Weights of a small GPT-style language model, trained from scratch on English Wikipedia.
Architecture: rotary positions, biases, untied embeddings.
Training: 398M tokens, 6069 steps.
MLP neurons of a small language model. Each row is named by its layer, matrix (up: input weights) and neuron, and shows model dimensions 16-111. Each number is 500 + 50 x the weight over its row's rms, rounded and kept within 0 to 999. Numbers have three digits each.
After each neuron's rows, "fires in" lists the words (lower case) most often at its 100 highest values on Wikipedia text that the model never trained on.

L2.up174:573451534468456471480533403569454470560548492480421471485476455500551533473470523474558495477436587512525546487526527562537621445501483446555543425457582494474470512530497567518456504395459497611644484459427418506455545447493419519540472406491442527507460515538479466498523506387499458505
fires in: "government", "public", "church", "publication", "polish"

L3.up195:481470504478428601438478521535555487463490496452544482494473472413512379495497512520380422452504522492523543523471493459488519480516432446486474551564483567544398468528437451478507492538487498483490463573490474500461445554475491494479470490412443467528445469386525586533559566495537462530
fires in: "world", "sea", "medal", "1962", "goals"

L2.up1096:490530513628468459459572421528503473517520435492461503459484487557555477549510456531544527486514550565645389545481514525531453494489480562539544475416470481489455384532500429469459532470542536539557433515463494443429543502468521468444544455628493548453549397657445581445461491493548512476
fires in: "did", "make", "in", "does", "t"

L3.up1368:482518467498533506564493505482533512481631554530475544523579565605447514496416587558519437550485507497430544488517515421493556427468518562576566488539540527561552553571491532530580518360492519499592476520471462419437515504492521470507538523500609494528497501557533528487549409545506523518
fires in: "four", "any", "a", "for", "specifically", "no"

L2.up648:518464569480437468418635479520532544601447447521515460493558515522488516531540550478519520410538441479405570553569537457544523439517576436504525524566488464480488334550490515529486536516496531522478499533434548450553595410434460486523521510565466417550405514472456483477411422480452492513
fires in: "following", "both", "two", "as", "different", "various"

L3.up790:581505532514395549450530527498596462495547441550580563427438556611415581435436491530551515573551350463510528527547493521423450522533456485475551491453466485544566494516478514509416443556520582520602560456542533480523493527429492483421558538481541500497528472452524488495452502506549500501
fires in: "team", "league", "first", "west", "motorised", "longer"

L2.up1101:549440500533525463480544370528459476461489547489493530458494490437508505510402497501547529507531505502567458553466456600437545481494482502590542485479503457434455527498491467557509471486470489670562523549561446508472471609522535559487540540492446528482581506483585504508422425473505480496
fires in: "military", "women", "population", "zone", "international", "dst"

L3.up718:513486509557610463564543594570497516409570513461482483556496511505477446478412449538471422499444362554518515453376564501514537436518469538501470508466477518455457548381560458564549463549481501496392511520513563500461534562445616544590514469530491495536479560469475474514500500528557475470
fires in: "of", "croatia", "croatian", "trebarh"

L2.up411:490455559496424577509513465536517517503519489491647551423582549497505479488466502483419497494434465520615557534543588526558581443484611553526474476557478425381517580544492558443507487489466494533473401409462509525425534529533459542548520489324398476499554621477547466550490464448474527534
fires in: "there", "up", "website", "effective", "where"